{"n_layer": 11, "d_model": 512, "n_head": 8, "n_kv_head": 1, "head_dim": 64, "d_mlp": 2048, "vocab_size": 8192, "activation": "gelu", "norm": "layernorm", "norm_place": "pre", "norm_eps": 1e-05, "positions": "rope", "rope_base": 10000.0, "rope_fraction": 0.75, "qk_norm": false, "attn_scale": 0.125, "bias": "none", "tie_embeddings": true, "parallel_block": true, "init": "normal", "init_std_qkv": 0.0193, "init_std_o": 0.0193, "init_std_up": 0.0193, "init_std_down": 0.0, "optimizer": "adam_variant", "lr": 0.000581, "lr_mult_o": 1.01, "beta1": 0.9, "beta2": 0.99, "lr_head": 0.00741, "grad_clip": 0.5, "warmup_steps": 510, "schedule": "wsd", "decay_fraction": 0.752, "decay_shape": "linear", "final_lr_fraction": 0.0, "batch_tokens": 131072, "seq_len": 512, "doc_mask": false, "train_tokens": 799500000, "steps": 6100, "dataset": "wikipedia_en"}
MLP neurons of a small language model. Each row is named by its layer, matrix (up: input weights) and neuron, and shows model dimensions 368-463. Each number is 128 + 32 x the weight over its row's rms, rounded and kept within 0 to 255.
After each neuron's rows, "fires on" lists the tokens most often at its 100 highest values on Wikipedia text that the model never trained on.

L3.up258 [132 113 137 183 168 118 149 150 150 125 119 175 125 137  73 136  84 114 101 146 153 112 139  87 164 117  97  80  93 114 162  92 120 120 170 124 149  97 117 128 135 110 172 196 120 124  91 159  91 121 101 143 132 116  83 137 115 177 160  83 140 120 150 177 120 137 128 182 146 119 188 133 131 156 119 148 110 113 143 144 163 129 120  72 131 157 122 101 147 129  89 161 160  65 125 110]
fires on: "s", "op", " time"

L6.up1513 [103 103 113  91  80 124 171 159 126 130  92 112 116 172 100  88 115 126 143 152 161  82 100 129 119 148  82 190 125 101 148 140  97 103 135 107 112  93 100 169  98 116 188 153  82 120  86 134 149 126  80  88 138  59  96 136 143 118 152 122 132 113 160 138 112  77 110 118 188 144 150 193  74 121 128 121 145 105 114 115 157 115 107 100 194  75  88  70 145 169 131 106 193 155 155 138]
fires on: "s", "u", "ku", ":", "ou", "1"

L3.up1698 [175 147 126 113 147 116 169 132 129 172 135 126 147 116 109  91 117 170 121 159 141 167 117 151 140 135  84 121 182 131 144  96  86  61 107 137 118  60 152 118 144 112 177  48  91 152 137 134  93 140 180 164 130 148 100 155 163 123 159 122 139 129 166 100 163  85  96 173 152  68 103 135 116 107 125  98 177  63 105 140 195 157 145  88 129 164 137 158 161 118 123 169 123 125 125 124]
fires on: "th", " name", "-", " form", " of", " c"

L3.up387 [111  97 131 139  99 134 121 113  97 184 146 121  88 121  65  86 121 150 110  70 137  93 126 123 150 137 102 144  71 107 100 178  92 152 134  96 135  91  89  93 142 112 174 125  60  96  93 199 103 116 136 127 192 100  86 106 157 114 158 131 104  84 116 151 147 122 184 145 138 205 109  91 124 101 152 138 155  98 145  99  78 146 109 149 151  74 139 120 146 101  90 112  72 142 132 104]
fires on: "s", " by", "to", ":", " to", " at"

L6.up849 [156 151 130 137 146  94 186 140 156 119 180 153 130 162 119  91 160 141 141 121 122 113  88  76 152 121 126 178 134 116 154  93  88 131 114 144 202 136 130 133 172 121 204 183 108 106  95 154 148  97 156 144 151 143 154 149 143 143 124 112 154 186 165 127 117 139 123 182 100 145  83 120 125  61 109 151 106 106 126 126 220 151 107 114 171 188 105  88 136 124 150 182 149  67 158 106]
fires on: " of", " ", "-", "e"

L3.up1855 [115 111 113 126  75  88 179 150  76 102 125 115 120 138 119  91  23 205  72  68 110 146 132 104  78 151 101 127 142 152 104 178 162 113 152 136  83  80 117 120 112  50 173 112  92 156 139 122 151 158 126 196 143 129 140  90 179 101 183  52  61  91 120  91 167 105  70 128 148 105 112 118 127 155 157 178  77 131 139 104 137 104 102 157 108 127 160 155 135  92 142 177 141 154 105 105]
fires on: " |", "ation", "-", "ion", "ing", " All"

L3.up1500 [ 59 107 138 146 159 152 134 117  89 150 189 119  79  93 153 111 159 144 116 175 119  64 162  91  71 131 102 132  96  61 144 142 108  72 124 138 135 136  76 132 116 112  88  95  71 113 133 151 129 128 162 118  96  98 163 147  92 112 160 129  67 102 127 109 136  65 159  72 157 177 129 145 191 107 187 172 172  39  77 161 132 157 140 121 121 145  47 104 141 147 138 146 114 102 131 161]
fires on: "en", "er", "m", " T", "5", "fer"

L6.up848 [ 54 114 147 130 116 117 122  74 138 113 130 122 158  81  86  85  96 149 201 127 151  86 179  83 150 120  99 120 199 120 122  97 107 127 148  81 134  63 118 180 136 147 118 112 114 149 108 148 159 146  72 187 131 109  85 148 159 103 127 136  95 124 100 123 129 113 101 112  89 133 136 126 129  86 126 133 104 140 147 158 145 150 133 100 147 138 172 126 147  77 170 185 118  62 179 162]
fires on: "s", " both", "ru", " so", "lu", " either"

L6.up1289 [152 125 141 143 104 120 177 118 128 146  82 108 127 104 119 139 127 167 140 160 133 195 159 131 171 105  83 145 168 167 123 135 143 107 127 159  97 101 115  73  66 160  94 166 102 157 132 110 118 108 107 105 137 131 176 161 104 127 174 154  56 131 137 156  62 164 183 149 130 136 106  80 114 145  88 110 112  98  67 153 209 151 125 151 179 145  70 103 150 110 105  67 102 123 156 142]
fires on: " G", "g", "G", "al", "k", " K"

L6.up1714 [106 176  52 138  97 111 167 184 115 105 102 152  99  45 104 113 113 127 169 177  91 123 133 105 133 101 166 174 149 129 125 113  79 178 103 142  84 125 118  57 165 137  98 143 142 131 171 146 165  86 147 137 146 111 106 154 133 162 149 123 115 102 119 119 120 124  72 199 164 135 108 134 164  97 128  89  95 136 149 110 157 139 158 107 208 114 168 122 135 144  62 186 132  22 123 105]
fires on: " in", " of", "-"

L3.up30 [126  91 142 148 121 102 147 150  55 124 140 132 143 119 155 107 101 125 122 137 156 103  98 111 122  95  77 103 137 157 136  62  83 171 161  77 119 126 125  42  90  87 142 207 128 163  79 119 138 140 174 135 103 117  93 211 112 108  93  34 146  50 157 120  67 150 189  97 172  73  92 110 177 175 140 160 102 104 194 138 124 151  84 132 107 125  93 125 106 127  47 208 161 103 127 152]
fires on: "s", " they", "w", "n", "j"

L6.up1830 [ 77  94 122 139 118 120 139  13 144  96 148 119 133  88 131  86 145 160 127 131  90  92 126 140 136 149 105 141 175 169  97  95 145 124 174  76  76  99 124  91 122 111 172 135  82 127 104 110 143 122 148 173  89  75 121 115 144 137 132  72 137 144 179 160 152 130 119  78 114 166 140  61 150 128 115 174 127 135 175 106 159 144 117  96 142 136  65  99 130 100 115 102 114 156 146 127]
fires on: "\n", "-", " of", " and", " to"

L3.up823 [100  86 108  81 101 133 211  89 133 117 148 121  70 126 126  70  99 172 144 150 164 117 155 128 153  82 146 190 155 116 134  70 110 145 131 103  73 138 116 117 157 139 174 152 106 124 153 158 151 167 177 137 117  65 139 164 170 113 104 162 105 131 146 155  71 106 127  85 161 101 146 152 133 109 137 109 128 111 117 159 132 138 135 150 152 145 149 123  76  51 165 164 136 108 102 136]
fires on: "s", "al", "ers", "rs"

L6.up865 [155 134  74  89 117 120 138  74  58 129 106 106 153 118  83  98 160 130  64 119  69 111 136 103 161 117 109 115 159 154 102 143  74 108 135 158 123  75 119 142  64 151 102 162 145 157 161  45 112 110 150 117 139 101 145 100 145 197 130 120 131 102 149 161 121 119 132 163 123 134 110  97 135 152 150 129 105  94  97 152 165 149  86 120 165 159 129 114  65 125 116 204 116 138 109 126]
fires on: "==", "g", " ==", "k", "mo", "rap"

L3.up1717 [109 143 178 155 117 143  63  68 144 139 108 114 151 138 107 120 137 130 131 155 121 110 104  96 103  95 112 153 139 118 140 110 126  68 156 162 130 118 138 133 202 133 152 138 162 164 104 107 144 165 124 145 115 163  81 161 139 138  91 110 162 165 134 163 187 149 135 164 122 169 135 123 178 141 100  92  83 147 123 122  91 138 132  90 164 140 138 194 171 132  94 143 160  87 135 128]
fires on: "-", "s", "n", "es", "ten", "na"

L3.up979 [182 144 122 148 155 122 193 146 147 130 116  90 170 104 169  88 120 169 144 148 139  87 197 109 107 139  64 108 112 152 107  91 131 133 103 194 153  71 191 111 100 129 129 127 138 167  87 136 166 128 174  79 122 136 155 113 123  96 121 176  86 156 128 120  65 113 108 184 115 137 114 135 140 121 129  88 119  90 145 116 131 108  90 124  79 113 143 127 116  96 130  83 168 139 102 102]
fires on: "al", " of", " by", "y", "x", "nc"

L3.up1048 [120  47 128 100  63 203 124 154 149  87 153 115 112 142 169  70 105 149 125 102  95 118 155 174 139 114 151 129 121 165 101 134 125 104 132 190 151 119 144  60  85 123 159  97 103 109  87 126 118 124 140 180 143 118 133 106 104 145 204 153 120 131 170 118 152 147 190 124  95 176 181 111 115 128 115 120 110  55  60 132 107 146  75 151 163 154 106 117  98 125 127 149 114 169  95 137]
fires on: "ing", "t", "pos", "s", "ep", "phe"

L6.up492 [ 96 125 125 131 161 152  89 105  91 101  98 120 123  81  97 102 136 138 140 139 104 115 136  93 138  95 110  83 152 173 140 122 153  90 168 200 136  80  42 109 107  93 143 110 136 139 144 119  99 119 109 142 136  75 104 112 128 130 113  61 107  66 120 139 114  81 195 121 166 179 163  54 106 107  84 120 154 133 111 137 161 160  84 153 133 142 151 197 141  76 106 160 139  70 175 146]
fires on: "s", "m", "d", "a", "c", "g"

L3.up1979 [109  95  67 171 153 145 228 136  98 125 109 121 119 161 138 126  92 168 132  83 133 119  96  94 140  98 149  93 127 111 122 131 104 169 166 158 167  82 140  54 144 113 116 128 111 154 146 135 107 104 149 129  78  97 169 121 148 148 136 112 152 108 122 140 131 119 221 108 160 164 107  79 124 116  99 143 156  75 128 111  87 147 104 119 135 116 110 112 124 134 138 172 167 160 104 137]
fires on: "'", "s", "W", " up"

L3.up1278 [105 112 160  83 110 112 140 133 152  87 138 163 106 140 102 115 127 128 100 138  82 151  69 115 136 134 118 118 147 146 118 105 137 102 173 183 115 119 105 146 152 128  99 191 151 127 130 103 121 142 114 141 131 105 156 119 115 197 195 138  72 135 138 141 140 156 152  58 157 123 135  80 123  66 146 109  61  67 138 122 123 113 115 104 164 108 143 157 138 118 149 145 112 181  82  80]
fires on: "3", "ob", " Texas", "t", "d", " Battle"

L3.up86 [138 110 108 153 178 153 194 165 152 134  86 105  99 122 108 109 135 109 158 122 127 109 199  94 115 115 158 137 106  69 143  88 107 129 129 133 121 112 115 166 132 143  97 167 121 103 133 131 154 155 137 131 145  67 131 143 160  89  78 159 130  92 162 158  73 130 129 157 123 163 115 173 161 125 137 105 125 159 104  86 139 142 124 107 135 179  75  72 134 148 189 101 132  88  91 117]
fires on: "al", " by", "s", "ini", "i", "ri"

L3.up457 [121 133  79 132 143  79 104 100  84  83 121 110 140 136 107 107 128 116 115  81  56  89 125 113 122 166  77 152 192 106  99  98  77 110 184 132  93 136 124 140 109 113 100 188 137  89 102 150 115 107 104 160 153 121  87 172 106 115 146  91  92 139 141 121 138 169 154 143 172  96 170 114 188 126 142 136 131 118  98 110 128 154 149  93 141  64 125 188  99  89  88 165 151 130 151  84]
fires on: "ing", "e", "ty", "ic", "et", "er"

L3.up195 [ 77 165 166 150 184 107 176 193 125 227 156 121 136 100 111 119 167 124  79  55 166 135  89  64 170 134 123 158 127 147 112  88 128 114 178 114 109 122 231 121 129  72 108  72  91 109 151  76 171  94 142 106 141 170 104  97 112 104 128 125 116  83 122 107 114 129 171 131 149 100  95  92 160 121 109 128 174 141 110 122 168  69 132 149 139 132 106 182  99 101  79  88 152 147 183 172]
fires on: "n", "ly", " =", "na", " intended"

L3.up1930 [136 181 130 167 180  65 156 135  84  93 171 121 155 164 131  97 141 169 149 104 112 165 131  87 113 119 157 143 142  88  92 152 111 160 167 102 117 104 188 121 111 135 107 119 126 119 114 127  81  79 135 173 129 139 108 142 118 151 108  88 101  65 143 154  94  92 107 202 159 132 177 165 155 149  89 132  83 144  80  91 135 175 139 114 142 112 143 159 162 168 159 177 111 104 117 167]
fires on: "s", "is", "it", "ce", "es"

L6.up191 [131  90 122  92 115 146 187 158  98 176 105 165 121 147 133 122 203 127  74  94  81 140 167 139 101 127 153  55  95 149 152 150 106  77 119  89 149 144 162 122 141  76 155 133  32  78 165  78  91 145 156 163 110 106  75  64 152 178 123 105 145 128 157 121 130 104 142 112 128 175 108 136 143  91  29 168  56 100 105 164 120  96 146 109 122  73  93  79 108 159 127 172 169 170 127 122]
fires on: "==", " =="

L6.up1517 [131 137 133  96 190  78 114 133 126 125 127 106 141 158 133 160 117 144  67 129 145 136  74 111 146 101 144 122 146 177 139 165 104  73 129 133 150 106 125 163 124  75 140 148 131 122 133 100  88 111 132 138 157 146 115  87 196 151 123  89 143 107 190 111 128 114 135 145 139 195  20 179 156  88 108 135 139 109  77 121 132 153 112 143 191 134  39 115  67 140 131 195 142 112  94 191]
fires on: "==", " =="

L3.up427 [133 137 155 105 154 160 128 141 131 163 145 153  99 132 136  94 147 161 200  86 166 107 143 110 136  84 105 135 135  98 181 155  79 112 118  88 159  67 126  78 131 105 134 133 139 113 143 180 113 149 101  94 100 157  87  96 144 176 126  86  70 140 145 165  92 141 122  88 135 108  71  95 143 154 151 160 100 174 143 103 177  85 106 105  93 113  54 117 110  91  92 128 139 158 158 111]
fires on: " /", ":", "-", " ", " place", "hi"

L6.up241 [135  74 104 136 164 138 129  52 114  89 160 120 108 125  89 114 118 120 156 131  90 122 111 153 149 152 141 163 168  99 122  40  87 154 121 118 115 156 153  46 152 106 115 103 101 116 155 162 123 138 120 152 140 163  87 155 162 113 131  81  64 149 172 140 112 148  94 131 110 119 108 106 130 126 183 122 120 102 140 129 193  70 138 139 163 104  42 146 145 103  92 201  79 146  71 151]
fires on: " ", "er", "min"

L3.up1204 [132  34 110 121 124 187 152 146 100 133 123 125 140 145 104 106  94 115  37 104 113 127 163  57 106  87 104 108 132  83 120 140 129 190 189 157 140 128 180  71 193 100 224 108  85 127 117 156 116 169  99 184 157 129 128 114 158 159 139 130 114 131 132 115 173 109 172 115 141 186 123 171 146 111  85 114 170 112 114  94 111 122 161 138 149 104 118 129  98 105  69 134 171 124  87 190]
fires on: "s"

L6.up996 [173 119  96 154 106 153 150 168 108 128 144 107 170  87  88 140 104 178 123 101 101 120  92  99 148 107  98 111 171 136 119 130 129 119 127 141 137  96 122  84  98 153 104 149  73 183 163  93  81 114 126 113 167  75 160 183 200 127 157  70 107 133  90 101 154 116  94 188 102 181  70 153 171  85 127 113  59 154 171 136 110  85 123 134 108 124 164 162  96 190 122 207 106 153 157 143]
fires on: " of", "s", "th", "os"

L6.up869 [179  87 113 135 144  96 128 176  91 185 130 153 108 116  88 132 142 109 125 149 121  64 180  56 134 114  97 106 153 171 133 155 101 107 137 154 140 113 107 138 145 139 145 147  79 151 123 104 117 169 140 152 106 132  86  73 150 122  97  90 130 124 119 187 180  63 134 164 108 132  67 175 156 130 111  95  83 124 131 103  89 134 127 126 105  67  47 101 114 183 145 157 164  94 157 109]
fires on: "==", " ==", "de", "to", "e"

L6.up1630 [107 131 152 127 114 153 155  83 149 132  76 153 106  92 129  98 162 104 168  90 123 126 149  96 163 131 168 133 188 107  67 138  81  98  99 149 162 102 142 137 104  78 140  74 143  74 131 134 188 111 120 151 120 169  96 118  88 149 141 113 163 151 101 158 133  87 188 134 123 177 140 193 157 100 130 199 150 147  90 138 167 163  72 164 150 114 170 145 157 110 113 187 133  76 124 140]
fires on: "-", "s", "amp"

L6.up198 [133 143 145 102 153  81 138 124  41 123  88 105 121 156 106 124 149 106 143 143 163 154 128 133 147  76 182 159 122 151  78 152 125 180 142 100 102 150  99  86  63 123 160 144 107 120  80 130  88 132 165 102 112 114 183 139  69 177 141 138  98 193  98 200  95 131 149 151 127 152 131  77 117 131 142  87 114 161 137 117  91  78 121  86 167 149 118 121 109 136 117 138 135 167 103 170]
fires on: "s", "1", " (", "k", "g"

L6.up949 [134  97 107 119 138 121 167 144 117 155 121  71 107 114 131 136 209 107  79 108 129  95 150 109 134 123 124 113 152 145 141 142  82 129 145 205 158 139  83 114 155 143 160 174  83 130 123 106  97 135 182 173 130 108 135 116 141 119  78 151  80 111 156 165 130 122 106 104 115 142  19 195 125 131  99 141 101  60  99 109 116 146 114 116  77  79  99  82  79 153 137 107 117 149  89  90]
fires on: "==", " =="

L3.up991 [107  71 115 101 134 180 131 156 140 156 116 106  87 115  87  75 108 152 153 154 144  61 179 131 110 132  93 165 192 148  84 150 119 141 121 134 162  79 131 163 128 105 132 126 127 106  73  77 205 157 155 148 135 149  83 144 133 103 185 134 145 165 164 113 157 147 136  91  99 123 168 119 124 127 117 168 154 135  62 128 143 151  91  85 137  95 150 151 120 203  79 172 140 123 211 104]
fires on: "-", " ", " of", "en", "1"

L3.up371 [126 135 135 179 136 110 146 180 174  69 176 130 143 138 156 116 117 118  89  96 104 118 101  53 163 133  90 189 143 110 160 112 122 189 121 105 158 115 101 104 110 163 109 162 128 174 175 107  86  98 161 162 171  68 101 103 165 205 160 113 119 140 133 122 104 158 164 122 199  80 141 156 130 109  75 139 130 147  88  81 130 121 117 136 162 207 148 150 115 133 105 141 193 145 161 178]
fires on: "s", "es", "ies", " results", "ions", "ties"

L6.up633 [134  88 137  81 184  99 142 122  87 162 131 143 116 112 122 109  85  94  93 109 101 111 177  79 168 125 117  77 160 121 166 118  78 169 120 158 139 136 111  82 158  74 135 164  75 117 135  91  91 183 145 156 133 102 109 102 143 131 161  84 126 103 136 147 101 174 140 107 151  98  71 163 158 125 112  93  54  95 114 130  90 107 121 122 151 112 167  57 132 131 171 157 175 153 101  97]
fires on: "==", " =="

L6.up3 [139  96 105 152 122  99 146  70  84 178 179 119 150 144  78 118 155 121  84  64 150  46 151 116 118 150 111 107  96 118 130 139 134 111 168 117 170 141  66 114 118  67 150 156  83  92 107 124  98 146 195 139 147  90 164 149 118 147 110 111 131 132 163 155 145 106 107 101  98 157  28 169 177 111 134 125  82 130  80 121 113 115 105 140 192 112  92 127 111 137 119 230 229 146 105 108]
fires on: "==", " =="

L6.up812 [168  99 137 133 107  92  84 160 130 140 132 115 154  95 135 117  81 168 185 124 164 140 143  88 110 124 121 145 105 143  83  63 104 124 142 122  65 141 133 125 124 109 132 134 140  83 142 144 124 142 154 159 168  97  82 108 118 184 114  69 113  93  93 221 102 120 124 162 157 180  85 170 166  99  98 119 123 180 115 126 118 142  92  78 113 158 102 150 147 151 112 133 131 124 171 135]
fires on: "s", "ac", "lip", "Ar", "mic", "ala"

L3.up1799 [138 101 137 122 214 112 203  84 169  83 185 136 138 162 173 102 109 135 149 152  73  89 103  88 109 138 111 138 137  86 113 136 135  98 126 136 127  85 130 122 111  93 111 129 163 151 122  56 160 109  66 126 150 159 178 185 118 190  81  72 162 101 123 148 114 115 134 121 125 158 102 177 136 131 109 135 167 148 128  82 129 150 103 161 159 118 161 107 155 115 145 237  94  80 111  40]
fires on: "s", " of", " and", "ic", "us", " Tour"

L3.up796 [119 167 116 151 101 148 173 137 136 152  84 134 128  86 133 140 140 151 101 165 107 119 107  91 108  81  91 133 146 144 120 101 163 107 133 181 110 111  74 116 185 132 174 122 142 137 121 139 140 161  88 150 131 162 132 142  98 169 184  98 168 124  67 168 144 143 105 182 151 160 140 129 102 127 132 141 113 105 117 129  53 138 140 120 150 141 119 145 128 133 102 142 103 101 147 145]
fires on: "-", "s", "ing", "l"

L3.up356 [137 157  79 151 145 142 117 132 138 146 134 121 153 131 166 133 102 139 116  67 147  84 162  91 111 176  81 103 110 111 114 168 126 117 122  98 120 155 110 103  53 106 103 131 113 138  71 126 145 120 167 143 201  78 100 132 139 163 140 133  95 153 116 148 127 156 117 121 174 187  92 136 182 130 148 104  98  92  98 165 163 102  94 109 165  87  99 163  89  91 188 103  90 154 153 108]
fires on: "s", "et", "ey", "ish", "ing"

L3.up417 [124 155 122 114  85 160 171 106 122 145 149 113 131  98 162  87  33 197 122 177 145 141 166 176  40 113 154 126 124 136 105 133 105 127 158 166 102  77  89 163  84 102 180 130 118 182 140 115  98 169 105 124 166  91 147 105 122 134 157 120 114 130 123 131  76 103  75  98 157 158  49 190 207 146 117  41 118 118 124  60 115  90 149  92  97 216 125 127 153 114 146 189 126 156 121 113]
fires on: " |", "be", " of", "ing", "s"

L3.up1304 [163 102 160 157  71 172 103 130  73 141 179 105 105 126  77  68 132 191 119 147 161  73 133 148 158 130  95 150 134 161  77 117 179 109 175 108 147 162 158 144 101 105 109 115 148  82 121 132  90  91  98 120 118 117  81  91 176 124 152 149 119 135 141 141 162  81 167 162 133 164  95  95  71 127 128 143  47 145 157 155 145  71 153  58 149  19 106 117  75 130  78 167 144 147 108  85]
fires on: " to", " which", " all", "tri", " that", " for"

L6.up760 [127  76 119 134 110  94 139 116  91 152 147 142 153 104  36  66 188 161  31  76 112  79 149  70 166 150 135 114 122 163 141 138 121 135 110 127 184  69  92 105 144  82 154 108 107 135 135  79 116 160 134 141 162  84 122  81 171 188 140 115 143 164 133 132 130 100 124 112 145 147  95 158 176  98  68 142 101  78  81 150 172 121 110 130 149 122  76  91 126 166  85 165 142 149 113  71]
fires on: "==", " =="

L6.up245 [112 133 109 129 101 144 145 108 119  54 156 169  99 122  72 152 154 172 141 123 121 124 112 113 161 161 158 153 136 153 107 128 124  55 136  92 114 119 136  96  98 128  55 182 127 119  81 151 131 135  82 167 109 110  64 102 140 101 138 170 110 161 128 172  87 138 137  79 195 110 131  84  91 134  89 150 106 130 111 124 156 103 132 125 167 150 137 111 105 143  99  95  83 139 141  79]
fires on: " to", "ab", "3"

L6.up2 [104 138 160 133 146 105  72 146  60  90  95 146  89 116  95 112 122 153  43  78 156  94 118  63 132  95 133 127 113 190 106 158 149 163 146  99 149 144 139 159 147  75 151 158 143 120 142  99 123 127 162 165 152 142  96 106 173 161 110  71 161 167 137 114 101 127 125 126 103 195  91 160 118 114  21 120  91 133 121 162 110  89 102 142 172 130 151  90 118 144 133 190 138 145 108 101]
fires on: "==", " =="

L3.up1253 [115 114 121 141 178  89 113 114 120  98  61 113 105  54  77 118 145 185 153 141 148 126 167 138 161  81 118  94 137  93 107 166 111 167 108  99 110  90 128  98 120  96 106 147 161 152  96 131 174 147 202 144 139  64 136 131  96 113 123 118  98 133 120 125 165 130 159 125 166 112  76 108 144 111 111 120 113  94 165 121  82 148 112  81 129 180 114 139 190 111  86  79 127  92 148 102]
fires on: "s", "g", "man", "ab", " Cast", " Ab"

L6.up513 [116 125 135  76 151 158 144 179 174 147 161 117  93 110  95  65 100 164  64 130 124  88 118 146 134 144 105  87 179 162 140 105 116 174 190  90 142 126 104 140 174 130  90 128  74 144 130 139  90 159 205  91  64 146 105 123 168 177  88 117 159 114 172 155 152 132 117 159 159 145 150  96 163 118 139 140  85 153 137 194 114 106 129 170 188 106 131 183 120  50 125 128 168 123 188  83]
fires on: "′", "″", "===", " ===", ".", "\n"

L6.up329 [ 65  75 108 158 118  70 182 130 104 119 113 157 135 137  81 114 121 164 102 128 101 139 147  65 156  95  92 103 127  88 120 164 111 102 162 118 160 147 150  81 143 121 113 131 138 156 101 114 110 145 131 120 169 125 138 116 143 132 114  82 121 118 152 137 136  98 143 149 195 155 131 148 116  46  98 142 100 137 107  84  77 132 102 146 150 118 114  94  33 110 115 150 150 173 114  89]
fires on: "==", " ==", " of", "s", " to", "es"

L3.up1546 [132 123  97  81 184 105 150 205  85  49 105 131 146 108  95 111 164 146 174 107 119 112 155 143  59  65 113 124 141 118 143 120  88  78 106 156 129 134 125  83  90 155 109 195  81  80 115 126  25 101 129 137  56 129  79 126 151 124 120 154 140 139 166  94  68  75 123 140 146 146 136 151 112 137 153 180  97  95 114 121 147 138 105  71  91  91 122 145 125 147 171 194 132 161 129 142]
fires on: "s", "i", "chi", "lio", "es", "lo"

L3.up1896 [125  77 130  85 177  86  93 176  94 112  81 118 122 109 104 129  91 131 143  82 109 126 133  58 122  97 162 118 163 167  93 111 118 220 113  99 110 158  78 123 128 165 136 196 122 147 145 114  92 140 172 205 118 136  94 121 170  82 114  31 123 105 164 120 192 129 147  77 121 117 144 181 155 102 118 152 115 131  83 137 115  84 112 113 171 179  95 137 142 102 104 180 115 132 125 129]
fires on: "s", ".", "be", "n", " the", " made"

L3.up1745 [128  70 175 124 101 127  71  57 132 137 113 139 165 160 142 118 122 123 121 164  59 111  96  60 124 111 137 114 166 125 125  54 126 141 129 144  88 103 145 137 124  79 141 116 190 166  94 150  93 156 127 141 109 178  70 104 142 147 150  75 111 125  98 136 159 145 146 109 186 127 163 166  94 154  94 129 190  92 116 145 144 173 129 156 212 119 122 100 110 118 144 117 108  90 130 140]
fires on: "et", "os", " it", " him", "-", "at"

L3.up964 [105  94 133 124 162 117 169  86 101 113 177 129 124  85  79 122 167 158  87 106  99 126 140  99 152 179 143 123 124 152 131 116 151 149 168  60 106 167 183  89  80 129  92 154 172 166  83 132 134 133 151 147  50 152 112  70  85 185 116 133 121 120 132 171 151  96  85 138 145 145 102 111 184  38 125 128  82 121 174 164 118 202 140 136 189 104 120  94 151 144  80 129 144 149 180 107]
fires on: "1", "9", "\n", "c", "s", ":"

L6.up1538 [ 63 120  73 162 175 159 178 138 143 149 170 127 134  93 145  91  84 106 106 170 128 102 143 100 156  95 140 113 164 128 141 166  39 132  79 176  87 141 179  80 135 121 130 142 120 157 117 120  92  26 193  95 115  74 111  40 134 216 200 115 121  69 141 197 114 157 137 112 143 134 138  93 100 103 153 128 102 151 163 119 110 131 172 135 151 138 139 162 119 115 106 107 147 148 140  69]
fires on: "-", "cu", ":"

L6.up816 [153 140 191 154 177  95 109  96 125 132 141 155  89 110 132  96  99 146 121 178 137 100 107 122 147 154 152 144 120  95 123 133 149 141 160 114  98 164 143 143 130  92 137 151 115 107 110  83  29 210 127 118 186  98 132 118 182 141 131  76 148 137 177 150 134 126 127 133 164 156  24 203 164 160 165 182  97 110  84 145 113 159  75  98 139 154 120  85  92 176 139 181 170 159 100 101]
fires on: "==", " =="

L3.up378 [161 138 168 147 125  84 176 103 108 150 184 125 138 183 117 134 102 132  93 175 145 154 150 126 169 109  94 141 105 116  74 106 142 135 117  93 159 110 121 143 100 134 120 106  99 121  73 106 136 119 150 140  76  90  98 109 111  80 169  79  91 125 122 116  93 142 166 135 125  97 151 161 100 153  71 150 140 139 128 169  99 134  89 119  95 111 155 116 108 142 120 100 144  97 131 103]
fires on: "er", "jo", "ver", "ju", "ier"

L3.up1970 [161  92 123 145 164 170  94 136  44 168 100  51 116  98 139  67 140  98 120 153 112 156 165 123 135 114 106  85 117  86 138 157 136 124 167  76 109 104  55 135 109  83 116 147 173 147 133  80 168 139 103 164 152 111 105 127 114 177  44 132 123 106 135 194 179 111 105 110 139 143  96 120 102 130  91 112 110 137  97 106 108 154  97 102 130 103 112 180 116  95 102 120 192  96 148 120]
fires on: "s", " also", "c", " later", " part"

L3.up1332 [149 121  83 124 117 172 171 103 114 125 116  72 159 179 126  65  53 152  71 110 113 103 123 106 107  75 136 114 121 103 105 188 127 157 135 134 127 164 105  88 135  80 109 130 116 197 135 162 159 141 204 115  92 130 115 116  74 171 115 202 136  82 143 114 184 132 170  79 136 139 126 128 112 146 110 106 122 102 124 112  95 129 167 144 136 128 112 106 113 132 140 147 132 101  97 133]
fires on: "s", " |", "-", " ", "r", "cre"